Part of a small language model's weights.
Size: 14 layers, width 768, 12 heads of 64, MLP 2048 SwiGLU, vocabulary 14164, 121M parameters.
Architecture: RMSNorm before each block, rotary positions, no biases in attention or MLP, untied embeddings.
Training: a variant of Adam for these matrices, 1163M tokens, 4437 steps.
MLP neurons of a small language model. Each row is named by its layer, matrix (gate and up: input weights) and neuron, and shows model dimensions 64-255. Each number is 500 + 50 x the weight over its row's rms, rounded and kept within 0 to 999. Numbers have three digits each. A neuron's up and down rows have the sign that makes its largest values positive.
A block is one neuron, or neurons of one layer that tend to fire together. After each block is what it responds to, as a language model described it from the Wikipedia text at the highest values.

L3.gate22:566559463545390463488382524447474559445557506489495508459493480549480410515443550484439465494482489633578499536464453513590511563535470427505514467482456474479485460552446497515618520535452525493463519490543515455445519502412428575476534475557516399540421608452580467541534595435520483471432547529504499501458498535511558502501491510455520414412517513510533483594500525477445510446542462407421477443635494406607496449370582429532520542586427542586476494527454547496537466573393478581555507494455433462405502465505540521503474515483498537510516449503545542496600493509454496589
L3.up22:556478546533529538548379469500516487540526484556448467437562382524533556526508509430560472539523435569538428556452353469601488493486545480463551604475519483440538585483486556544563583495407432564584527559452586498428474490536489521482534415520549472574497531487465514522494571460433446494515580550604565407456548558492548480500460546563431571515491544428463498617432498528460549511482424502539471451581524414540469587520587504507517590539489515511535502541532573577427413494434464529512507542480439394536583501512546487494446552523536500542450531594518605495467568541560442478
L3.gate314:500572514537535407355501451472436558501470579477506486511508556449415459542441509569476451413467540562580469500459555492502591530490549502527410457465586519569486482519519566512532568490562539504530524541565510500514492459540413503467472614520530467530446596502574581439537578472608503479550459414456538468581485490484599500580480496382428535542479516415515524561445418553436533475479469496402563617453486477600487501521562486444452592445418558574576429558466533499472512451495497508498425384475568458452415500461561489552472527449511469425492508597487482439524542559497424579
L3.up314:542474456501477521445459516543447593520462448501514510596522594498529500509497562477508413454498402421448530481366585472449513519546572485609454477436614558550504517577568450537496538533481438449578509474448544501405540568415516552519561442503614536466561504433505544421402547520510536575631459556574437521512476436434546510551557456460437524560475502418596443423547428427451524537442469535474570461506551456575640402497588532479473498597530422559436470568538569562434547512549468427439504504433559459545524571501464492515515483568464543454463424517486629547497512435548426516
L3.gate779:490598521524507532576402514442507478485478496549459489526534546468515350384569454473553535480451502474486532480542456495507520492558492528493494517426497479559560561462517491479579588504505521546443538465533506538488437438552498397449484475487512569485518508507546472453566475484434433480530534423439511441510435468518464511525476536454605403448413465552433477530530483588389374487614503480547527457499560486505516520444461447587589516519586443467425574383445527493475457479418443505429554589439435510428448550432527481524523498524554516574527489444488471542508510477557523466
L3.up779:506496491563328502453457532502484465572552507407510527548522585386563548492499483558450646486467497555479535506515472496524459502422596424587515536437558444469502495590421460391437424489533471509485443484541583513531426466554509550485529512514441461555427510514480460458466571447495430455450481465555573524533538586512542439493396505504522422522566419531560549504547400539464546409531404514541517469569515484620452451569421449572553539501552356547493572487461540507453433552496566454520502490512503384423414496532449541636519471520448422562530571474520494552537516493484408540
L3.gate909:531472581387504486526437448450431533445535498557514436434480512502417426442408486561419501395510515693542487515492533522528538549430550424517551438461522459487553500615474551423506512583401539601488504491526447468400511559496482588402468462494557489606457553425488466508549583414426466409497401514534514473498523526569538469476548458509585511464439462497475500497506451444458513476516502451494452479570403416602485495411456396548435562506496438433458533497476470467549548517375490531572539511491521467490539494562531457502539489475501466491475583486523466425580528571502554562
L3.up909:485457585471452534524528560454426588498497443504589474436507566597480525538535495431498451461488552526541485447545471490460446541455473409472536444443502444499500500495470481542460535542539535568566501558398429480417388450511436468436448572473559415554576507512557570558405501453444454481478486467525577463520537569489531525521444538510476432504438463571538445542503422432532581524481478530502580448535469551558532528484452369593454473477546552464558569514475555537584608451444496536453474503573498459447459582552554597510524508449557459484505467518468544451489475627522567459
L3.gate1144:563440480510497593483437596437499615484486501504488429507448481547428431557531453473390462519522538435465526602467508591590550537501475527523426515429483507500489548468506549588468492523450404476462480456501570433526564606540523520413509505450543489553448588432497534472546554487421549434439520566440476439613474457585532569497534508515472502503423516578461558426495462462419554520481472511458387482459420439523566456552465436425544475547510394458551458487409431570522494460417511520454541400399541440485420479474472572507556454581528576444571414471563528489554621547446547430
L3.up1144:483575528538441417477520487455438537562561450522491483479450460470413476532514445507592584572526547442520454534516438467519559458375504453411525570498577511489438583525522532476477459463458545473418448583436583451560463411489541444504541556436529488434528405446505505451526518546459601412488518462372546546568507545535453492544544527569477567452594546495572449506503535487458465544502501446558556504539446579527572478451524582521501588373510494471559573386444548519418504507517473466444433525554447457577542449535542476454453508495541573505600435544499468413443550453409482588
L3.gate1195:597504466499548536382441529384405553496569521533519512489596476494506460535454621451397517455455490532553504467556518552525445547573499486488494446450481529451507470479496508492450579519489537560508479485450541401475586514498450587425508522462554390499565518578468596536530577438479419501488550391463559555448420533520535396427498442481578463429407487503452421507498462519521516426504533525531556542494484482597440426450518544501489524559518584471480551483574447539516444424507494542479488556499472438418518510477478473497539495514511452500503433526510527449493428438501501599
L3.up1195:600450417494469518552544448431502501447548525527477507577609517632562551592428574491435412532533483461523520501570626517559487531458589499531430367579584494473434494500508507547553547535453480545459463493400527517501538470445519458438487472399463505536433425491435517555545508494539473495406594574418541485481512406443544556464412497457431511540520588525453557542525539504514581413451543570516480452574487503533531532539499503555526545555463457521558540520521471488573622561547476493508487587460551480526432533534549519527424488536527428489476533511523481521440489506454556531
L3.gate1325:505535518481555564408413598553415637493463508439496491495416566513548510561453558442505442526398412509511398468567550483447580495426553467441536551389480420556517414564552544439560435446515500475542450512492454474442477550534440497465516412563503468571497597420530569500463438480479524385556469427540392563460485401536487480541464515418455486484518503555424575457468481553500488429510487490442566494457454509516547480565457497452417513504422420494492548518587505536494493432544498587528415522526460487394433425497516483559516538520481440573461603561524479439609518465517535490
L3.up1325:498511398399444540507473522460495499509585560575568513514449545426484621566552471399609484458476429488474542532481484600457497526561473481401505492621544476470519500578519465454458573431530521526463627574503454496432507522505470496424395464577564408514532434474446534459454520461533498474533498506497519544505586515483463599508486482481525474523452530478504562455475490514460427530502409515534486494539474541604517464459527500462439540456558530488526429408471460434497547403503545422562523453475502586445565462447532536538459467486431516513470495558553442398536472535519495515
L3.gate1376:540462432461535432598456544380617471459513441587534557468492377497399512545551507458434611437517443488493433459550456488427562485459549519488510462453513506470531562414451494487568527537496521361523460492421530443562483565533527525524456451513528459509410493477592507474543441502463592483388446435512476590504594502526521563536553434517494485423446495550551450557566545430397579518487535476552513478557553465434566491485425475567588491519444513414507466508528608418635496444441480469560600466513574508543484536530458504526434446564534463483546470488551538566600487515432560497
L3.up1376:573498470489537426511447457556526518538521573514505568553519525558542445531426576484478528497416529510447465467412557444493354535516442511446425493519460433511462488525464439457581440477397493506442544533460546540539498447584556511484514446384483419531505492608510539455457480537503404574543453469432517541587563525519582532465559494567476554459489455473554531486551505473494485538489567539547511435528558558502433479437566616449424525439500503546566464522532523457458474480528464420575489462473485558549530540586446477543502432476431513519528539529445543409515495519477557539
Mid-word pieces after hyphens

L3.gate155:520513555475455491512429467465449547499493499435473469425539452458376520547457444477492564556437444516493450490509532568515597474587442462427542552522571481495492548530561550490518501394459443569457457567498529582566537492461483492472497524555530427437575501552474520637535511435571485492547494596577539551490535468536495425426504492472541477484405459520455514514493595534465539522441395511422386535508467505456556525542466516510430467472505472604460485466505458546564583557531453487438491492558442468605504517524522423613525490524518534379512555460477514606608545515506528504
L3.up155:525541465443543546475436423526474408523489568554535483448426456513519468523406423566456508507486510503428560549495512488410435502490526488487420521552475553572438514505562502480440491532487466465543434424477593534531494477538631557474449560494474530535570616504483553526549488435464451454469519470525510490533482552457565557476466517392480484473529589433520581434509581524471390563446544558548436518448535588456478458512432571468502440512567513363499506495515523483411583405539431551413508569473526553484551563497544598620430499463513473442474484574510474522520603469472447500
L3.gate690:522596420517478488474473452535533504504561583504433498530409496568363513551464545413523504464474538593461496463602546472446500570462537564471523509514545431434575479467464524556484492466458503582380517395517550523544395526596530461489457431510505528523429501511489511635545461483539420470432475404474554426570482466543428402475515544507555419479551581505552525477483527550495486493519460548418449577459487544501453543581509538513512546558530507498624513500491526431498451570514594534528415421505444551423478514489471502527533499487460545430456439606470535511517500462495390607
L3.up690:502513513531473501571500464529459533483604383555527549422544470567489567523490538467577519538526434552454463462528530478499474523514512501534492441596498496441448426522504506441521582502548510485452587421483577430407448479515565513451441526500517454577506430529544442487421576431452507527500468559542551439454448554479418432448566551423576465496532512573520500573452439442473481590469503548545496500548527497538492555527506618460595493450481561429465454458450505556537534438523446597461450506454458511406516520540499529514578472438488483592473493402514543499435466427586457488
L3.gate814:436512562550528583493433498469500533484623443424457552510571570555440515495572568565459548546512425466485515550528474479444447494492481454515460401463541513462484497565566421459505546432449496434532503452576511394517515556555453502456507504543494482518492554503527530528569499483596501527469427530543525522565490484451575416581530539429495577491504452571527523558493505472512572432542504474567540612425453539564472430423534541485472440557503512484413411430496578385451480464525512403462571466484579526499512554496536456520473521481564551550504528449447484454463567570438568569
L3.up814:523515417474586558543652504512491455521545461475481544573455561411410454442416498442471557464491460503455464575442508509518467484461543575577411468508543443413446530452516540468581574577532502512449575488479451434411425523579511520486415497491481473521477413445643587552485506530461468565481447452503496493434499443430489509522485473516533540546429521489410573488463425419503524457487520508497401594576454480569483506492412436498557490459490489528540456454497505431436483563533547542555514483501473505421529504487456561504562400502491413560585504531549505392480538540485550464
L3.gate1289:549495553471430574448436467446524459485515490525417459491522488458556512488392499585457510550494506542418466513526516418602480609471469488523519609550425547471415407464513527558517511471467499445463500532441549526510425519476503568489429525576504409489554587566469522572539435426524537532459470568520435475434476585560533477525492549422484536516454501531513553522496497478468469543555452446487454426562497555547514367591479478465450434535543402565400427437466507497522449467576555550470592490503528468480485601509468533432514499511428477501537489361506543503508408435539557441
L3.up1289:545493452534509465504483458434487597464472454545430524512472438502446484483440487517571450559477449443564478442553514512480444478507433458553412521471568528530527425450468475487509488530483526496475506462497452483425503567559568549586469524405431622490583517568491500553617416491441456463557448513484496588450480519542458499568516569442445581486465454606520531459388470514452488508564459610531593507469489522532458500516543404504586570555447465483442534473528533490463516481480466556447571412469458509553453552472470581487506446436539531492482423507564571498569470442432510484
L3.gate1501:548564525481481572474505443422533550460570503571523463485453434413417561457544404458527479491494513481520512506438431420515612429444528546420447459553450498554476486594565486496500487443528515593523522463471547531535534503436386587500531565534435506511491426424452456480447444576569501521415471568481561555482472449489544522556467550405523547501519444532555524472418592556562434436460467422530497435561493569494466520513553516557600461513549459475433548450578471545553511509409490510481446478465519486509466480447490451548590496437540479501514397613427455513501586523429506455
L3.up1501:563434425445554556497553445546517461445496439497437485463512491519428445516492509527481592579463537439415407573499506574535483511518580450607431425581417437543563468529486556549457438461542514495561464433505552483570499550488591488534509428500583477518513449419497604490484556442448556504526498518411535456457494471425521470502445467344518503566492442445513448576529440552536529472457420493459516545509571514515402484512530512492451455505459600468585476531480433585484629430515486423387537448521463503431428428505477548462478514570558430552557486428490495508506488506477565529
L3.gate1697:420524508427519469505526502565485515473579495408551541509450523556454508503504418522583569477504465525574429450528453452487566433561481481488482465547445418542506477454476483466484509477479431526487434514474458552480576450444550481457439527410510446462551447531542529488572445488552478420593576525452530389564502441405549442554474475507531545464468471454507460469558467452525453441487464530450503475552474565398504430516494498426504517500482597568452483472512528471473519567555500540483501453498462572524536536476597523453457500557506516487436597388518464487481495519427501551
L3.up1697:467505535556501470611505535486401426456539512430482494455571479523444534532566503499571540487552443468454580451557610540553541517462553538572497428473451567549528446561515583429547485512520452488536449475441557436485547536471537533442451468502505555478480457533590635585499494490450516410409562457555483453493520381469405469549562519460521565582470561506457498545478448527523564587619486564489450520570406559487539486537342524526463512541455578479615439497440477490592575372501545567541535506536512507527441452422493427512552500479516498554409426441522425534522454469497468461
L3.gate1771:448546604550495505574481454464458582491557572485551550567538388552404481489566526474503544492491452506524460449534483504507561465495512536496563444404539519396576515515462486496527481434535516534552451507409518538444451501545580534450434604515548425531415457594470582633563565477535545519502491498468464547481347502522486385469536435526556507560497526533552483455558518591489556433605468529539432587559545539532440482544529510546495459552605439566550482588508551510457523470501572593494623481524561569491490592443420478533422453500534515548467557485567545566502515437475439510
L3.up1771:416572452419438509566512451521445464561589470560487520470546607566465435453554477506512425526505508509476587425506596570430548447576601515528471572484580544389470516479470555541472567478414463459512599438473489413447451568504508540523539476471514484551503456558520508500402523455483436520525458580427567429481470444459534464594478451478455523515579559508530525433458506447514581566442444487511472487499472547472527449479550553503514505584497590450489573477428484535449452452476496438553505399532523561498448537431469519512402468483459537604508591453482546442569571574451512495
L3.gate1813:453505386519441461451484509459445465532588603445440569539399461519476501509431571445429558459550530557409414556542510559571535449504531528438466568560470467455557587428552521477467411404478462503432480559538484564447572483527478436521488429484495556507469478420592550490572454511532493554430546558514494434488497458590479591559474531561549469505464496545447445545516541463539524511396448481558547490455470526474495435471526520541577467479433534527417560526554559510529519476515457519458562437505502439524433547458533532508489413437431544574457440444485469509493601466493540453
L3.up1813:497462423526508534485476587491577512474470464437547543453560620523491510614509438457390490461491505561545547565608588521524543537585590500444557558530591463536462455530473476478552479412446549573500435607552488396603534504502516610479495514424536436562491494513561376534582582462432513518407491518569491522539487539489564497435478483511469511408466478447520424490539522551518499577496494558521550457540543542528559550446561473422530576555433512481483446501473586495467503492457400458429534453469453482396479540488503478567424491530515398623544505531518472522547525467519562610
Possessive apostrophe

L7.gate1237:557586543437480438653472523508541529541544592498501455463443475443464512497491454490513440487447524580414434453544500508474455524623512432506442498580471471472583590479435574474548483395542544452462525490568441494456523539480481456473420532474441505493506542502478431499468472546528489458540490536416503526509444419505491548559572382376472445438477484537610613471577515522518402519405383588569449569492459487496440479419489483451583476470434499486433474475595549509564534501481548464592465429526393500475502562487588533454560471480496534415527412384469481496423415524484488588
L7.up1237:509484416516454477483540578528503513579526541499462490454473481403370430479550458430572478432462504505454505538449578455495490455503451511519528374520484517490474531450475542440561533430570476563555510449526435485486552518490520534547466587549517422512448484520504528460514514562457458528454539511469491529494469525445457632505514456446446502462449500566550524564607502557546513554504522566444537547557496526557458452593416502498481466516530585508497496494527498389546476546580399515548525398574456500545472496441446552420518433529540459491482471490510564433481565442479537517
Possessive apostrophe

L10.gate75:568466546541428529477588536485518481388483524416580464547559514607400560497482598605583497451524459496530459415492463610530527595496607561471563419486422460517545584508542449549478548435455568482441498411575410567434508533488501576490431480407454456553527608510466520515462574440546475492435545543421567501411461539528518437435525505507541487474437513558561526479521480475530462475561500493553445511467433437467502545434477451420439491506599537591458501501487435514511489440405453501555445473477453437578494597571506565516496463557491568529562505468579463553439455480449562458
L10.up75:420495419537440531464479471532588484463494511451563482448486410511531483516539428412552489474555625528487478566465401470553494605581406487489510419557501449445436445465505532535529487485435491444513403564529557440482455562553546546469438555458517527462565577502520473578516440538524442501461455568481460423564531457537474543440575448429565545538532463500533452431486459420495534585393526508549413540490469552523517513471469521473502575491468476571391502543508431502477524523514489461532559458562618475465512481544552540515616530507540460540546488422540448438428521482520515491
L10.gate146:463418534575483505538584571450539464489575419496401517483444424468453527464482567539477531504455537486439519426361469569521475432501506478452467576520536604488462488423553530482519491467433378557520587504551536448502538510523567507559467495479398548538416530561468494619570504547457465483434454551548446511524430491556475502548446488423530444495423522532470506441453547550537477516509543470571527464559523461483493397574517500543544572455489491523493402525550558537528444453441557506492613510504537413529512514431525567601479460562463493491541481452545417373571460474496584422
L10.up146:561511578507381551523483541401548602433470537490480477467507474473452604386480518516526509462447566518528539554567592498586499482627539529519513463488427519538472459518491514559546502426534502482528585521432498508573525535467541565583463481589475441536455390533479532546461545504492563524566420597420604438547482557497537460515550484499520568437450507437584457547419620506492579462468405552566548450526600434497541523474463525538480547507511453458445465488520500465474559432468485465509425520514469484422530523513501478460499508600483439501522543589575578557466589471472466503
L10.gate354:435484472531441516513529567525415486523501430464553463479495457484568444540528415493427575460464411546535415463372503541498524561497415548572457448451503532469542451472476457448454443537578434466517588529477360468453580541527479473439480491574494537554490512428468460510475487473497539436479498585567481528498450492413527554549482444430427524559603478518493464435455530477496509502453380413507495469419474552529427437412507424497472520501372539598442485594555439474491527423503453499506532540570438405432530528482515528476518466439476537501516506600514551396534384444482525555
L10.up354:453406484468417484592440419475518577444509555467502490397487435497493476482529505467557576544467464508540461488513564510459501438523520494515569473521479453509496568527516560483441429407525443530456445497505434448510560501577553506502558470426491445485582436531579418555496598476431594467418457509468518516434479439501526497504514476503638514590560575354446538454513503560592556472438492615504475437449501563510492487564469468469548491480477516502489544470575552468483390468564453474409505529630506447494433422484479472504568599466537495517524496503462496524507406488492502440
L10.gate441:496430479432524430526473474530478552465582463435516559430488411560416506568577619428504583552582524527432492528570530506567553444559518522496473462516515495453451440452491416497502451421578494432508556495408464480477469455475523510430509586556484461504552526494449448513529589495496600458526570481485455555484555402492477525483452450457503465567511500538509515387523526439501465419512556610527535509462489493551495509495471457564566551489621533503513535510519597467457497539486560463477525536490494469459561419536545498533424526461418554458586421471455573547406460451532433521
L10.up441:527511509492561516451553563539461442449573462445462512512421507546464536461448576496568453488482506452573468551535481429473463489451566496464463504457516420529559543512629492441514511571492425546474422593531503546478437533458522499491605590424547591495488448539461473436525509492568461614504589537487467470452582494385501540568488497560434553556511571566460529523505532512523517508481558538430556516491541541442434505439531480482487439444521395489480547509558456451451506575502480479451490502542554461472523493497490486530556401517546449421482585537481550406434606512490575438
L10.gate688:424477512552462454494520503489584559487574487510589475433528598494503512511554499508439520518432518401508492519370613533481559552643454475445458520554502534460454495479522539545534395486590525478445497518486498455469424529455466546539582458486404526461429480516534525562495490580473572534480535467519423525547482480426487486514568627555495483558495512508352466479570548490606537476437494590519455508472544551595509536554417433481454522466554516524505500442445466467569464420499476498434498546476531558518465519546498483556572511508520585486444540544465493541478492452496521403
L10.up688:443541536486488579545591547485480522508593554483587434530432599466462410544392541548444474491450490555551419575479417603474501442537417493590492495462496522490532507462475483569462418474503458430486437520484501603459473522558466536413591498479575564584506521511550549401480611517468441552531518574513495450560452457535434490520545521484546470471511475554480565579464497466456540527484503485584523526556412494468429488480474491509538539474574605536445489530492510435571512469408580464472478525656463481542464472510543535499470486510541421450421520436558490576537566501417481481
L10.gate1053:545369457510506486539563482555516468499461504441521523496561477561487498442465513448507444496537557453453499538557568431373548467516481564489490560513486604546441585468567512548526411476497431559560519494463480544484538398593511534462507426456538492535569546460395528555505396528567505474562414558512411436479439451510437534540393557525510536595495542499466529490578523491470575487531542453462554483344503413458483404544545491556504569588477518502500439451493474422446508511532441404423443500497405534465494518387439546461535519435468454534516568544465535550413463531527554511
L10.up1053:461541444489415504525450416396542541397486490473479486409528510541429554508520511486435458447479535552500463464465498449525485544453474516447547481474549464548453470510545527521409537485483415550457550553507426521498564497477564513489374463527544612522550477478502436465393556599492435504459459519504569489645498432426553582568503514460444537595392597575475471500459440499521458472562609583472475542486542452517489435501526503430525467528527510556413525460496475555485543497615543523441475391639669498540533493462430486530499403585470460549433543528412522593541436479465566498
L10.gate1381:571527514415440544542419578576531609442472430458491441519506472515499603534521509440511433555537451522482462497441534471526493486457445499453571486489469456446581518462583549418523467391499415577388490430496426456506535510564510540548502558538549494520543510394582535534452469517416413545437483622494502547500507445430541499544577557508425453497486503457483550517518500447521542451520500537539582502428491459583485438421484443436604472464458524509429529506531445628562446541384441464561485569499487485424387488483515461561522485559417476397508494431516555565587397393457479425
L10.up1381:492452430556470505460454547508479506466502522492541442482497508593550493482487500468450566480611458476391462597610612489563576524589583538464524456471485526389504544393447554439515429564543452541560533492488530457539516482400587503483514507515560511411524519522439524450534570474457532547487500479500490362455557491477523558521516563534454509579615478387468446493385490484427544476489458450502496532533475607557401528480409535504545524470474577577440528487538565578485454601499435499467586469558444531518549496515491476484570491570534471549467486458425501486507524543468539486
L10.gate1501:559466539464473488524503457398485504513535438515487532529425441535570489484578455472521497487485447520579447406459506490524506505416529451557503518481519590501496452493465536469556546505568452455456508500589466503565520426499457487469460510464605505426488596548578475552566431431436430520415508530429471524465486492536585537480480555442515551540445494516511435416434522549532486473550554509427522504435506422495541470450461404439411533453503552521477390512509429571508564490483442465475545542508575484585496460522501446579498536520498445502501624426501480577448548564455485467
L10.up1501:594428483481468447407565520474465552497504498460541500461473569519459408540425524516444460558516512482475476577508434559437530422539488448582469508466504445518570585422619548631530469455546515530566470552467433498453551499496475573523524459577488460439527443407447561445480474430468530501504533499489446534529517484453496567519421509447553484424490511584435541515444539430482512566460467548548534466602472460468474502558501460446484474602524475431554517441540564471559453464482597505523494611521572518450438517440528490456483580548466478560514481416595563490491525472523577457
Possessive apostrophe

L7.gate259:514456449485484448394434536445468600471518528516444477402415432549465421480479511523538497364495518611550440437573440496587589580580419518398469502511390526445462494508510520541525458527453482496473518521583464473482520492442435519450447512526586501533427495521483480497595522480440558501494522475400480575460490450538564541575539512485587511440469473465474514490512528479486490463453425477495553501542553523500459560427584513484458581543447467584475567472501527580556532566473452467511512557522553495485479437545521523574496412452517435515491516498514467438637503590461498489
L7.up259:434430524535519486582494526498498496461533555469601506495453509546548421510489429458519476426542519568452527466579504463565518559452523500519554579467454544440456485480475520459507546509539494474516520518510517516498476485486436567475470573498633573468439515534541528529527438397425486542465486471455442406487428432555422568508480574469562475462494495511543550483417558595439487427577422421495492475509527440500580507485582423582526491431535423438450515535585513473461539547438541456471439508492428470413592419477530538559514544430489419498489526483439558457486537607622466547
Word-initial fragment tokens